python train.py --norm_place="pre" --qk_norm=false --init_std_up=0.0315 --lr=0.0119 --lr_head=0.00517 --warmup_steps=200 --seq_len=256
MLP neurons of a small language model. Each row is named by its layer, matrix (up: input weights; down: output weights) and neuron, and shows model dimensions 16-143. Each number is 128 + 24 x the weight over its row's rms, rounded and kept within 0 to 255.
Before each neuron's rows, "fires on" lists the tokens most often at its 100 highest values on Wikipedia text that the model never trained on. A number after a token or word is its count.

fires on: "ri" 31, "i" 18, "om" 16, " station" 12
L3.up411 [143 114 123 124 126 121 124 133 159 165 128 140  91  62 177 139  97 135  96 126 132 118  82  77 144  98 143 139 136  91 140 106 138 117 111 144  88  99 123 108 147 160 140  88 103 104  93 124 139 136  93  66 151 148 173 101 140 127 131 128  73 130 164  74 111 114 116 150 126 103 121 145 120  86 127 156 116 152 111 118 148 150 117 156 126 174 132 138 162 129 109 143 124 113 131 128 135 130 107 132 159  78 148 122 176 113 191 148 147 128 168 169 158 158 108 157  96 120 157 114 113 164 101 147  53 163 142  98]
L3.down411 [ 99 153 104 151 167 122 138 126 121 137  93  58 107 131 114 127 159 155 133 108 130 146 127 138 118 166  86 155 142 110 185 130 134 164 126 136 113  95  95 105 140  93 142 121 131 140 170 100 147 152 132 105 113  97 116 156 119  92 152 136 146 104 169 114 137  80 128 137 110 123 100  98 111 120 167 129 171  97 118 159 167 114 132 112 107 150  97 129 101 142 119 121  85 116 137 115 136 139 140 107 106  79 149 136 112 149 127 138 161 153 152 139 120 138 115 148 141 143 168  99  59 113 134 131 147 109 155 160]

fires on: " ab" 27, " res" 24, "^{" 7, "O" 6, " rest" 6
L3.up544 [134 148 163 118 123 135 137 135 141 147 146 122 125  51 124 164 132 104 139  88 104 127 128 118 141 124 149 126 126 134 130 152 136 149 125  93 125 143 118 122 163 134 124 161 139 110  92 124 136 153  86  89 135 140  89  98 157 124 115 142 130 160 151 129 121 136 117 144 102 145 127 121  71  96  59 139  67 145 206 133 103  83 116 100 112  82  80 115 191 147 127 156  82 135 120 130  79 113 114 102 116 121 100 116 158 116 149 123 105 144 184 178  98 158 128 146 129 154 147 107 112 149 131 155 130 136 150 111]
L3.down544 [115 188 106 157 105 141 144 137 120 152  94  81 149 154 121 131 153 134 136 151 136  69 117 131 140 119 133 133 126 125 125  86  99 156 128 150 139 115 180 126 108 108 117 197 114 186 124 116 133 147 122  30 153 129 109 127 140 110 143 117 118 112 158 147 134  95 149 168  88 141 113 141 142 120 165  84  87 142 123 123 139  99 137 122 144 142 135 154 143 126 120  89 135 124 113 114 144 127 110 111 172 117 137 122 125 148 112 171 118 124 150 118 124 148 145 106 105 131 110  97 154 114 132  92 153 119 108 152]

fires on: " |" 29, " as" 9, "\n" 7, "an" 6, " (" 5, "ens" 4
L5.up629 [155 134 120 126 133 127 126 138 129 107 107 105 135 185 128 169 115 147 104 140 142 162 181 133 107  97 136  54 136 141 108 187 175 122 139 115 138 126 153 143 132 178 112 180 164 146 127 158 108  97 122 112 115 116 139 117 175 108 107 137 102 118 138 107  92 120 141 104 167 108 169  92 100 166 126 149 136 157 130 140 100  85 127 115 143 161 145 159 116 134 119 188 129  88 133 123  98 113  92 107 161 137 138 106 110 130 144 110 133 121 148 132 143 125 127 171 128 120 111 129 132 140 157  92 139 136 128 106]
L5.down629 [121 117 141 128 129 110 123 147 111 131 102 116 111 148 123 122  94 103  94 144 115 123  67 121 141 130 118 178 162 134 126 143 126 119  96  67 102 138 112 129  82 147 155  93 166 158 114 137 124 129 153 183 116 114 143 142 138 116 176  99 133 107 150 120 124 142 135 114 126 110 166 114  93 138 147 141 109 132 117 123 120  99  97 160 154  68 127 120  90 122  92 148 138 151 105 164 148 114 127 100 158 152 162  73 158 121 134 120 143  79 144 115 177  82 119 119  92 162 110 143 142  87 143 122 124 148 106 144]

fires on: " po" 27, "o" 21, " No" 13, " Bu" 7, " Mos" 5, "u" 5
L3.up274 [115 129 114 113  80 136 112 125 130 125 111 131 115 103 129 133 154 150 157 145 141 142 113 145  87 110 141 118 153 156 161 111 129 112 156  96 152 119 123 154 159 139 122 128  98 133  94 116 106  98 122  92 130 118 101  91 104 149 132 107 181 124 112 117 107 105  73 131 158 174 121 152 124 146 168 146 143 118 173  88 158 136 126 136 121 112 201 119 150 124 105 151 151 205 124 159 129 140 119 165 158 151 162  64 156 136 147  76 124 132 151 165 129 147 114  97 132 117  84  93 110 139 130 189 150 166 116 111]
L3.down274 [154 151 112 118 141 137 137 133 110 123 171 137 121 112 141  97 126  97 173 114 126 161 148 194 137 105 116 140 113 159 152 142 131 167 134 151 117 150 116 141 122 140 127 112 145 142 123 127 104 116 127 128 127 102 147 126 117 136 138 213  68 135 143 112 108 142 111 137 128 110 137 157 172  94 139  79 133 175 111 135  99  85 127  83 105  92 132 118 168  90 107 107 147 119  86 163 124 148 149 127 121 112  99 161 119 170 184 108 133 101 159 152 134 157 110 119 111 100  95  87 126 133 119 160 136 149 141 142]

fires on: " at" 19, "N" 17, " to" 15, "er" 7, "en" 5, " and" 5
L2.up708 [134 103 113 143 161 115  99 122 125 116 149 127 119 118 123 117  84 142  96 126 156 150 109 150 126 134 108 159 108 125 118 113 125 124 136 122 124 189 149 131 122 137 103 170 156  92  91 134 145 151 165 149 174 132 137  78 151 124 137 144 119 137 163 140 123 146 114 134 156 131 120 122 151 114 117 124 121  99 132 101 112 125 112  95 158 155 133 137  97 175  92 168  79 134 139 143 172 112 104 142 124  89 149 144 119  73 118 123 153 101 131  85 128 142 139 119  52 139 130 149 136 125 160 166 167 110 146  98]
L2.down708 [112 138 118 121 163 100 102 114 137 119 144 123 100 127 117 121 141 148 138 123  85 104 117 126 123 196  95 154 132 149 123 132 141 100 143 107 159 150 155 162 137 148  84 129  96 113 112  91 120 150 119  98 108 113 176 142  97  94 150 133 112 133 158 160 127 117 108 159  91  78  62 125 130 157 160 117 127 114 103 141 132 119 131 146 136 130 151 163 139 120 142 132 131 135 150 146 126 105 114 184 173 122 119 171 146  89 138 139 129 125 127 130 138  88 142 134 131 132 115 116 116 106 137 148 100 119 134 108]

fires on: " t" 43, " T" 12, " and" 8, "an" 7, " an" 6, "t" 5
L5.up1000 [100 155 154 125 107 135  86 150  91 153 130 110 149 108 160 131 133 129 103 146 162 120 128  85 121 112 139 131  84 156 120 146  79 132  90  98 134 144 114 122 124 127 124  73 134 126 101 160 142 121 150 134 137 108 165 122 139 140 124 143  95 103 102 146 122 136 138 149 107 173 113 128 108 125 120 154 119 108 138 105  89 139 106 126 151 131 147 136 159 109 140 138  86 142 131 107 183  94 152 167 161  79 155  96 126 117 115 135 128 122 103 134 144 142 133 150 166 119 148 159 139 123 136 152 123 113 121  94]
L5.down1000 [128 151 140 135 111 139 152 139 126 172 125 170  98 118  81 130 151 139 111 140 123 191 135 137 148 122  95 113 110 120 113 144 128 153  81 151 110 107 124  96  99 139 140 132 148 100 111 124 114 138 134 130 146 130 102 137 121 101 133 107 141 128 121 145 140 129 119 119 115 122 133 114 142 115 115 101 118  83 145 152 129 119 122 142 123 164 140 156 138 138 127  82 132 151 114 105  85 116 155 160 105 110 120  96 171 122 119 114 192 137 127  94 128 116 108 107 146 140 140 143 129 104 139  90 141 122 119 187]

fires on: "," 17, " (" 16, "ubl" 9, "ed" 7, " June" 5, "osed" 5
L5.up162 [146 147 118  94 148 112 166 159  92 167 138 118 114 159  90 135 113 165 136 171 138 167 137 132 101 170 122 117 100 128 127 100  78 128 126 178 130 145 146 115 167 109 139 166 117 147 147 118 133 112 111 129 131 176 145  87 109 149 124 153 114 123 126 139 173 144 144 118 148 165 108 113  91  99 105 117 107 164 125  86  97 114  78 149  92 147 128 157 155 150 105 165 136 116 110 139 115 118 169 112  96 144 119 106 161 126 131 114 150 111 140 138 135 115 124  78  92 119 111 125 109 139  88  90 148 151 161  76]
L5.down162 [ 77 171 170 142 123 135 116 149 105 145 137 115 114 152 136 139 136  65 124 126 145  82 116 113 156 113 130 129 125 135 143 119 150 149 145 121 100  95 125 145 127  88 158 135 141  89 142 158 128 113 144 161 136  87 163 123 149 122 165 121 152 127 137 122 146 123 104 173 116  81 115 105 117 112 141 187 112 110 102 145 122 148 143 129 130 119 161 115 142  99 123 134 141 108  94 111  99 152 159 142 143 113 144 111 139 189  99 177 114  94 110 136 103 142 128 100 146 161 111  87 157 118 133 128  89 139 114 154]

fires on: " t" 30, "t" 18, "ar" 13, " " 8, "v" 7, "g" 6
L5.up843 [147 139 121 130 138 191 147 138 136  93 118 120 128 106 125 121 104  99 137  87 132 186 123 110 143  98 134 138 142 140 153 111  83 149 117 114 136 131 134 156 147 123 129 147 137 113 115  96 125 139 141 163 123  79 170 116  99 142 129 121 148 102 109  87 121 153 147 120 146 149 100 114 112  93  89 112 135 126 141 122  78 144 113 102  94  80 138 133 171 136  71 174 101 113 163 105 141 110 135  91 119 142 166 134 141 149 148 122 129 161 145  92 138 122 170 133 142 134 145 134  77 104 132 139 129 111 153 138]
L5.down843 [135 140 150 175 143 150 135  90 149 145 166 134 104 140 158 125 176 107 133 103 132 135 155 118 128 114  85 126  98  77 144 159 117 163  52 129 122 105  64 122 151 122 146 118 133 147 109 138 119 143 100  55 172 151 124 126 109 137 135 142 113 172 101 147 143 117  97 142 158 161 129 123 126 113 121 109 159 133 106  99  84 141 144 117 140 119 132 201  83 132 153 113  95 163 147  96 110 129 104 131 103 163 147 145 127 111 120  88  99 154 119 154  87 131 101 158 128 130 129  99 103 163 151 114 119 127 141 138]

fires on: "are" 18, "ater" 12, "oy" 10, "ief" 9, "ild" 7, "ertain" 5
L2.up694 [152 115 109 110  81 119 141 155 115 126  83 141 116 119 130 115 141 166  79 152 131 156  85 146 151 143  86  98 182  90 108 111 143 113 126 125 104 134 104 136 115 169 125 100  81 114 104 129  92 157  95 102 114 152 114 163 128  70 145 105 167 176 127 156 155 125 137 136 130 163 165 162 140 128 118 113 122 126 138 104 150 162 144 113 147  94 129 160 125 143 130 137 166 117  85 118  92 125 104 140  99 131 204 146 109 108 117 145 123 112 156 118 146 105 122 145 140 128 137 128 108 128 132 150 117 125 181 100]
L2.down694 [ 92 131  97 191 137 138 151 155 133 177 160 159 140  96  92 129 117 111 133  75 115 147 143 141 151 109  78 137 129 126 152 128 100 150 130 137 126 105 144 132  96  81 137 169 114 128 114 112  98 127 130 181 115 116  57 158 183 101 141 150 143 113  89 168 116 132  97 139 139 132 109 149 121 100 111 132 144 133  99 150 110 157 155 134 108 126 150 115  92 150 141 116  88 189 130 122 110 117  97 136 106  97 122 127 104 129 118 101 123 131 148 127 111 134 119 130 128 161 128 117 102 161 113 135 118 101  96 109]

fires on: "-" 44, "b" 6, "o" 5, "ains" 5, "it" 4, "at" 4
L3.up220 [133 109 115 135 115 146  91 182 123 123 124 153 137 135 154 106 148 110 131 133 111 105 141 148 114 117 123 157 153 137 112 142 139 128 121  97  98  58 143 137 138 121 134  91 149 151 120 140 106 101  83 165 126 124  54 111 150 151 117 178 147 144 155  95 109 127 162 164 140 155 121 118 138 127  88 139 144 139 131 145 158 132 126 115 129 152  92  83 121 178 162  91 145 123 128 138  85 152 138 146 102 151  83 101 132  91 111  91 133 139 145 157  86 117  93  93 161 130 142 132 138 138 135 116 141 143 133 147]
L3.down220 [146 116 177 118 141 130 138 124  80 123 134  88 135 114 134 130  95 146 117 162 173 123 178  94  95 130 129 140 170 168 153 146 122 137 157 113 123 144 149 119  98 131 132 153 134 163 138 104 113 108 138 167 124 115 150 143  78 131 127 129  75 156 104 115 147 138 164 144 141 126 109 124 151 145 142 148 157 115  90  81 125 100 100 122 132 143 134 140 128  80 136 137 186 124 131 120 135  82 196 111 118 129 120 150 135 149  98 131 142 115  71 120 145 128 118 137 111 115 101 132 121 172 115 158 178 132 122  99]

fires on: " |" 12, "e" 11, " long" 11, " no" 11, "le" 10, "ft" 10
L5.up673 [161 116  97 128  96 188 124 137 131 106 147 147 130 121 127 129  53 119 112 104  93 104 132 148 131 132 182 174 142 147 135 159 139 132 124 163 110 137 132 134 129 145 134 119 137  93 168 100  71 105 128 152 132 119 120 141  98 123 160 135 106 142 127 140  99 132  98 151  95 147 148  94 148 150 139 174 125 151 125 122 142 130 134 125 134  73 140 115 140 129 136 111 101 137 138 109 156 128 132 148 132 173  98 137 116 151 141 128 108 150 116 102 124 137 139  85  95 164 119 177 119  91 106 134 117 174  66 111]
L5.down673 [142  99 163 138 140 112 118 139  93 158 140 126  94 116 102 158 147 130 132 100 142 148 177 142 157 151 129 139  97 100 167 107 132 128 166 102 114 132 138  92 114 132 102 157 107 137 132 135 102 130 134 127  63 181 110 136 107 126 122 123 144  95 129  81 155 138 123 116  97 164 118 130 159 142 130 131 123 140 146 119 154 106 129 125 169 180 108 164 123 137 106 119 112 134 117 157 129 119 126 147 173 138 112  62  98 156 104 107 129  69  81 128 113 135 116  99 140  91  97 131 139 183 137 135 140  99 145  86]

fires on: "le" 19, "re" 13, "ore" 7, "ter" 6, "e" 6
L5.up675 [111 127 107 128 125 123 123 154 124 145 131 117 151 149 137 161  94 133  89 109 130 112 104 167 109  81 127 130 160 131 138 152 143 180 137 127 123 135 166 100  67 115 152 130 146 140 128 135 132 148 127 101 106 115 105 106 134 159 140 117 127 140 177 135 133 140  96 179 101 149 150  80 136 116 159 137 126 165 175 135 154 140 100 140 162 114 108 111 106 139 172 128 110 117 116 102 163 150 122 127 162 142 105 139 138 184 118 120 107 135 136 103 111 104 181 157 115 119  94 122 111 124  92 118 117 149 178 149]
L5.down675 [145 124 127 117  97 121 120  95 107 111 113 101 131 136 149 139 136 119 127 122 161 113 128 103  93 124 133  62 129 107 178 111 124 155 129 128 179 121 144 122 128 170 128 159 133 121 129 156 133 113 123  59  90 138 103 108 137 120 101 142 147 108 131  90 124 127 111 154 152 131 132 125 137 141 139 112 143  98 145 135 163  72 141 191 135 156 171 153 174  94 166 141  64 191 135 149  93 117 131 145  97 135  84 115 157 115 128 155 123 102 109 155 143 163 143 114 121 109 130 169  98 105 119 146 124 142 111 175]

fires on: "b" 22, "at" 11, "r" 6, "it" 5, "ar" 5, "um" 4
L5.up869 [142 121 133 152 117 153 158 136 139 138 136 138  99 156 158 147 125 151 140 125  76 135 159 150 123  93 129 143 140 111 127 157 133 136  91 117 119 150 132 149  91 147 156 115 101 128  98 153 114 117 106 147 117 130 131 128 139 171  78 133  98 167 148 107 135 134 123 135  69 115 121 119 143 139 105 114 143 109 117 161 141 114 175 103 139  94 148  88  31 156 135 120 124 121 128 109 123 156 119 104 100 132 116 182 134 117 116 140 153 121 100 135 139 103 122  97 116 111 128 105 121 121 121  86 177 144 137 155]
L5.down869 [125 111 111 143 122 154 169 143 119 152 159 128 191 116 126 124 140 120 112 117 100 121 143  96 128 113 149 162 101 131 101 161 167 129 145 100 100 157 104 150 116 131 137  87 124 105 128  92 125 109 150 142  96 149 130 163 134 139 137 125 110 139 133 143 106 173 152 119 114 133 144 106 137 123 114 147 120  88 128 127 161 121 116  97 116  82 165 128 102 145 115 103 121  77 100 120 118 103 145  82 114 158 130 144 134 147  99 123 118 102  93  88 107 134 100 149  88 131  92 122 144 157 129  94 110 149 117 149]

fires on: "ed" 41, "es" 10, "ided" 5, "ared" 5, "ted" 4
L2.up144 [177 127 130 103 160 135 154 102 114 128  72 127 140 162 173 129 119  99 114 144 121 119 126 147 129 117 108 160 144  96 115  93  90 217 122 127 140 102 150 134 117 142  97 104 157 102 147 124 130 165 125 104 151 127  93 133 153 120 135 143 184 130 139 139 138 121 164 159 162  95 142 117  96 174 128  86 115 130 163  70  63 131 101 108 153 109 124 145 145 131 120 117 122 130 103 122 115  99 120 105 151  94 152 111  96 135 124 142 136 103 131 156 135 132  98  99 116 131 121 165 135 135 108 108 123 135 150 157]
L2.down144 [127 123  99 128 122 123 113 134 132 110 135 109 140 120 126 153 156 128 140 133 122 105 146 116 112 143  92 121 154 120  77 106 129 123 135  99 158 140 124 166 125 107 145 173 142  95 150 141 131 109 108 158 133 120 147 131 102 156 147  83 127 145 170 180 118 147 111 107 145 152 135 123 157 139 113 131  92 107 143 125 120 135 128 151 135  87 137 102 134 110  98 133 111 128 164 121 122 165 109 104 136 160 118  98 109  73 106 117 154 102 146  95 163 147 117 140 128 137 118 121 125 186 114  95 147 121 114 160]

fires on: " R" 25, "and" 9, " r" 9, "id" 6, "ust" 5
L5.up771 [128 132  96 116 154 128 151 138 132 147 170 141  83 137 102 135 127 129 153 118 122 153 149 132 155  80 104 103 117 123 150 118 151 118 114  73  98 107 157 172 133 189 141  81 137 121 120  95 163 147 167 138 132 142 121 113 130 177 152 140 113 153 113 107 139 131 123  88 161 147 112 144 147  81  95 194  96 153  85 130 114  97 162 132 119 122 104 141 140 107 125 124 132 127 134 148 176 123 134  98 115 111 123 161 109 112 132 151 144 140 120 155 120 140 125 146 120 122 167 144 122 104 109  78 121 131  87 113]
L5.down771 [167 119  86 120 117 128  95 107 126 129 119  99  82 164 120 137 104 136 170 168 111 100  94 115 102  87 142 144 174 136 131 120 108 165 150 114 159  41 110 127 138 182 116 128 136 157  88 143 142 139 115 150 157  79 118 136 102 116 112 149 123 114 134 124  95 123 147 139 156 134 134 135 140 154 125 113  80 136 158 160 113 124 143  94 134 119 128 130 126 123 103 138 148 148  94  87 159 142 141  81 137 128 116 158 124 179 181 148  60 161  85 168 117  93 125 122 117 151 143 180 124 111 143 133 144 116 133 123]

fires on: " h" 14, "i" 14, "h" 13, "fore" 7, " while" 6, "ri" 4
L5.up631 [118 136 111  81 113 105 108 126 134 132 109 133 124  82 119 170 105 161 126 145 175 112 175 153 139 114 117 116  75 109 115 191 156  94   8 146 134 109 133 188 117 168 169 115 153 137 116 144 138  94 103 142 125  96 121 125 128 139 123 111 100 112 129  71 123 109 117 141 140 151 108 133 106 111 112 144 113  96 119 135 133 153 133 121 122 125 135 135 146 134  86 114 110 160 110 144 147 147 133 141 143 153  88 165 105 133 155 117 126 149 173 158 140 126 111 113 104 111 120 106 129  73 112 115  83 166 143 100]
L5.down631 [123 179 106 113  95 166 163  94 116 141 105 154 130 142 106 171 151 147 109 137 104 107 128 115  94 136 106 131 148 124 122 151 135 135  83 143 113 121 109 142 138 154 147  98 158 116 176  96 135 138 165  96 135 154 107 118 133 104 147 138  89 133 147 123 118 111 128 154 141 141 158 166 132 102  90  96 158 126 129 150 128 113  76 104 103 137 106 128 143 110 111 125 120 151 121 105 106 132  99  97 111 133 119  97  99 150 138 143 140 140 152  95 107 142  94 145  79 103 145  97 102  99 133 153 135 126 141 156]

fires on: " |" 46, "," 19, " (" 12, " as" 9, " =" 6
L5.up131 [136 123 103 124 113 111 125 131 113 146  95  91 136 177 100 171 123 126 147  99 130 121 142 126 124 122 166 104 136 163 117 146 125 129 164 105 115 153 145 131 149 143 136 149 127 150 142 126 153 118 118 128 123 208  78 106 129 139 143 146  89 106 161 105 129 104 146  98 165 128  85 126 124 128 126 136 119 153  78 152 117 122 134 141 118 125 132  97 140 115 107 125  98 123  99 168  75 126 129 147 128 103 139 129 172  99  73  87 157 141 170 170 104 108  98 158 118 150 167 105  96 104  73 123 131 168 122 106]
L5.down131 [ 97 119 130 112  89 158 135 139 124 112 117 117 140 113 105 150  98 133 130 133 108 128 114 107 161 132 112 127 153 153 102 106 131 105 194 121 176 129 116 132 122 128 147 163 151 138 149  83  69 120 140  69  90 169 111 122  97 142 163  84 130 135 140 159 169 148 111  98 152 128  92 126 117 127 167 137 149 157 146 129 122 163 124 155 160 105 159 130 133 121 123 185 124 128 123 105 111 124 109 128 133 126 143 116 143 133 106 167  90 121 155 130 184 113 142 154 141 158  70 114 169 118 136 145 109 154 135 109]

fires on: "g" 38, "om" 18, "ou" 12, "re" 4, "v" 4
L2.up901 [139  84 107 148 134 129 122 145 118 127 154 121 125 119 148 136  78 132 171 147 161 134 147 106 146 172 122 146 146 167 191 159 110 149 120  81 151 116 133 119 112 158  92 107 121 137 121 132 158 147 118 130 129  99 148 159 149 165 168 164 138  85 158  90 148 145 136 147 163 141 150  95 105 134 132 110 133 143 158 119 144 102 150 104 107  95 118 132 137 113  96  85  81 111 130 101  97 108 137 175 148 114 153 149 131 107 114 127 109 123 110 125 106 142 165 149 129 148 115 163 107 165 132 113  98 124 133 121]
L2.down901 [126 126 108  93 158 146 202 127 103 118 128 141  90 143 132 128 127 123 128 129 138 122 118 169 127 134 111 109 158  96 149 111 121 137 117 118  93 104 118 163 115 121 113 176 127 134 107 115 122 156 114 166 146  99 106 136 113 182 133 161 109 133  56 122 106 110 123 143 119 139 122 149 108 112 140 130 179 161 112  99  88 132 107 156 146 120 161 129 125  90 106 117 110 156 118  83 124 106 121 116 128 137 131 149 204  84 126 122 129 129 132 148 157 137 133 199 138 119  87 160 136 172 163 145 133 151 136 125]

fires on: "on" 19, "enn" 14, "ens" 7, "c" 6, "ö" 4, "and" 4
L5.up466 [178  77 127 133 127 157 113 136 132 144 110 107 123 103 148 153 137 129 100 132 158 141 154 160 117 112 107 116 103  54 146 109 135 111 121 113 126  95 105 147 144 128 146 118  79 126 141 149 140 131 115 133 120 111 173  97 143 129 152 113 159  94 118 132 132 101 155 124  78 154 115 125 177 111  99 129 109 111 139 153 148 141 124 130 130 131 139 101 141 114 117 168 124 157 162 159 177 107  97 133 103 133 167  57 113 152 150 126 128 151 175 103 120 117 147 115 104 118 124 154 113  98  93 163 131 166 131  93]
L5.down466 [119 135  95 135 169  99 127 108 111 121 127 194 165 157 169 151 171 130 109 118 138 148 124 153 110 130 183 137 124 130 125 102 137 141 130 184 158 136 115 126 121 119 192 133 117 145 141  93  64 144 133 151  83 133  92 157 110 118 111 151 199 116 117 155 134 145 107 162 121  92 156 136 136 144 149 108 152 103  84 105 118 149 154  88 127 136 107 114 101 105 125 131 142 104 107 102 159 134 150 145 103 150 120 141 125 100 140 131 130 176 124 149 120 145 104 114  97 124 128 118 165  69 152 180 125 142 111 148]

fires on: "ed" 24, " feat" 9, "ates" 6, " form" 4, " present" 4, "ided" 4
L3.up171 [117 139 156 119 156 120 106 104  91 156 111 137 137 151 137 124 102 104 157 125  99 132 121 107 189 150 126 132 137 144 107 105 150 151 149 109 118 142 148 141 144 100 120 153 142 151 101 134 140 155 137 128 163 143 102  40 151 154 119 167 141 123 146 143 164 150 145 104  99 106 106 124  98 150 117 133 122 152 137  91 113 142 149 129 119 132 137 149 178 117 156  83  94 144 115 159 117 146 104 137 120 143 112  84 143 103 161 125 127 134 106 152 104 197 142 152 149 115 154 134 119 141  87 124 114 155 174 122]
L3.down171 [142 153 132 100 133 124 121 155 138 127 175 154  99 114 154 128 111 153 116  92  92 121 107 151 136 112 136 104 148 123  98 126 127  66 101 122 155 113 133 128 114 131 147 186 117 173 155  90 113 112 148  86 124 159 134 181 116 126 161 154 118 118 120 177 133 131 107 111 152 153 114 147 176  66 142 117 166 133 101 126 129 130 138  95 131 132 163 134 106 144  85 108 132 122 147 128 111  80 101 133 172 117 108 126 135  92 114 139 151 109 159 123 175 125 132 147 146 117  99 103 161 119 135 151 137 105 125 129]

fires on: "t" 17, " t" 15, " deg" 7, " app" 6, " down" 6
L2.up177 [125 146 118 131 118 155 155 125 100 163  81  87 160 118 135 137 112 138 122 148 137 101 101  95 128 122 122 178 131 102 152 111 135 134 130 107 160 114 115 112  86 119 127 150 161 105 105 165 143 125 113 120 107 145 167 130 136 112  91  95 115 140 138  84 144 117  97  94 119 168  89 160 143 135 138 147  86 134 126 117  79 175 109 116 132 175 126 205 111  84 115 144 141 146 174 144 115 112 148 153 154 125 140 108 144 146 125 137 148 104  79  99 132 116 130 131 136 188 116 109 109  87 155 124 126 157 175 131]
L2.down177 [125 193 150 117 126 154 142 141  91  98 143 142 112 141 128 134 151 103 136 114 164 111 171 121 144 172 141 170 121 139 105 141 148 133  87 147  97  88 151 110 129 129 115 133 108 138 133  89 111 110 129 133 128 111 188  88 118 139 139 155 118  79 131 119 114 117 112 138 125 132 118 139 111 164 129 115 135 110 124 160 120 143  79 108 143 131 134 188 100  79 114 134 154 152 174 105 131 118 109 149  86 144 161 101 153 110 144 126 145 110  83 138 144 114 141 154 138 141 108 147 109 128 142  94 149 145  64 185]

fires on: " La" 25, " De" 16, " de" 15, " la" 10, " del" 9, " Di" 8
L3.up119 [137 172  91 137 134 135 113 145 111 133 130 132 117 100 130 145 121 151 130 106 117 151 141 121 142 109 133 130 124 141 179  68 158 119 105 139 106 128 152 119 140 140 146  79 107 147 132  87 177 102 161 144 120 108 124 176 127  98 148  76 201 141 126  81 169 127 105 138 121 133 140 120 108 119 127 129 161 124  96 137 156 107 105 150 117 130 110  96 123 134 109 142 146 153 153 182 132 178 149 116  84 121 107  94 100 133 126  99 126 132  86 103 112  68 123 146 137 131 123 173 140 120 164 161 119 130 130  94]
L3.down119 [103 142  84 111 129 136 147  75  69 132 144 148 110 131 101 106  79 146 152 126 104 120 141 101 158 133 129 183 110  95 141  68 115 113 141 170 106 103 120 153 102 127 101 145 147 138 182 141 185 125 128 183 133 149 139 137 109  96 117 137 154 100 137 110 131 150 140 193 119 151 124  80 132 108 129 159 134 119 119 136 164 143  96 152 147 139 118 155  96 121 132 127 134 171 112 158 137 129 129 140  92 127 130 135 103 149 180 123 110 121 155 119 178 139  71 128 134 155 121 134 133 110 118 157 121 143 139 106]

fires on: "t" 36, "en" 16, "el" 9, "ron" 7, "er" 7, " conn" 4
L3.up803 [124 110 158 112 112 115 118 143 104 102 109 170 162 111 102 168 107 134 126 123 152 117 153 111 100 189 140 136 100 164  89  81 128 119 120 102 164 121 139 107 177 124 139 133 144  78  67 103 136  91 147 166 144 128 105 100 142 132 139  95 159 152 123 142 152 146 107 111 126 107 147 110 125 147 158 121 100 137  85 122 123 168 146 128 158 140 143 106 115  97 153 116 107 135 149 118 166 153 104 192 134  89 136 133 111 147 119 126 136  98 141 131 135 149 129 113  97 144 131 143 155 131 166 130 152 112 132 102]
L3.down803 [115 143 130 164 172  81 108 137 140 130 107 138 137 113 100 123 138 120 181  83 166 104 156 132 139 130 138 128 127 127 124 140 137 122 118 150 136 135 167 162  75 156 138 114 112 164 124 119 117 138 180 123  94 115 177 119 119 112 126 150 126 118 127 157 122 189  84 154 116 126  98 131 152 149 130 112 139 152 117 152 153 123 148 131 178  97 156 161 107 139 131  90 155 136 108 117 120 143 114 167 127 126  83 129 106 106 138  88 169 150 138 163 113 104 102 136 119  94 132 110 113 155 102 107 154 102 115 192]

fires on: " he" 34, " children" 11, " people" 10
L2.up357 [127 113  84 182 153 122 135 102  93 162 100 165 131 159  97 156 102 122 123 128 115 187 153 148 143 136 111 114 120 139 118 142 158  96  75 103 141  97 152 118 139 138 141 150 100  98 130 113 150 150 123  62 162  89 130 138 133 116  89  63 111 143 146  59  99 133 110 127 170 121 119 160 138 134 119 123 167 139 177 141 125  87  83 139 122 130 104 145 138 163 131 136 105 189 116 147 173 115 135 159 131 131 159 128 157 138 101 145 111 143  86 140  76 127 179 101 176 109  92 144 158 124 137 117 116 150 115 103]
L2.down357 [143 115 135 151 129 151 127 102 101 112 129 136 133 107 109 100 134 139 164 139  94 110 102 119 106 162 116 155 141 143 118 121  56  91 162 109 120 152  76  87 142 132 156 100 147 106 140  96 133 155 141  97 144 137 137 124 143  93 115 123 100 100 140 157 111 137 148 103  94 157 146 171 145 173 180 120 146 103 104 134  87 107  84 120 134 141 127 126 118 118 155 185 110 145 168 132 132 122 143 103 121  97 134 145 153 102 107 129 122 123 150  97 164 104 107  90 181 153 107 117 149  87 159 160 126 142 132 107]

fires on: " g" 27, "ers" 21, " women" 8, " children" 6, "ist" 5, "er" 5
L2.up617 [129 126  76 134 125 146 183 159 126 127 121 136 152 133 138 157 165 157 105 142 148 175 141  87 177 116 118 132 140 135 112 142 144  89 102 106 145 135 124 112 119 146 141 150 117 118  87  71 148 147 106 124 148 106 144 119 145 119 124 132 119 137 176 119 118 169 179 132 144 119 112 131 103 142 138 144 161 140 136 131 114 146  92 121 134 108 128 142 120 129 124 153 140 163 106 112 146 145 111 147 174 122 170 152 119 144 106 158 120 161 153 146 154 125  84 111 154 128 130 139 103 140 114 176  56 143 138  68]
L2.down617 [100 158 138 131 198  96 134 154 163 148 132 143 131 109 110 146 135 103 129 127 134 110 134 124 108 134 109 111  67 154 122 144 122  85 118 190 134 111  97 123 143 182 155 136 134 104 110 149 125 107 165 106 100  89 114 154  94 149 119 146 116 120 106 109 147 136 141 119  77 133 143 138 133  93  81 100 132 100  99 126  95 111 131 107  96 143  94 132 115 135 130 115 120 179 123 138 145 103 125 128 134 110 112 113 163 121 111 152 156  94 148 142 113 137 105 169 136 132 124 107 154 147  86 108 113 137 137 155]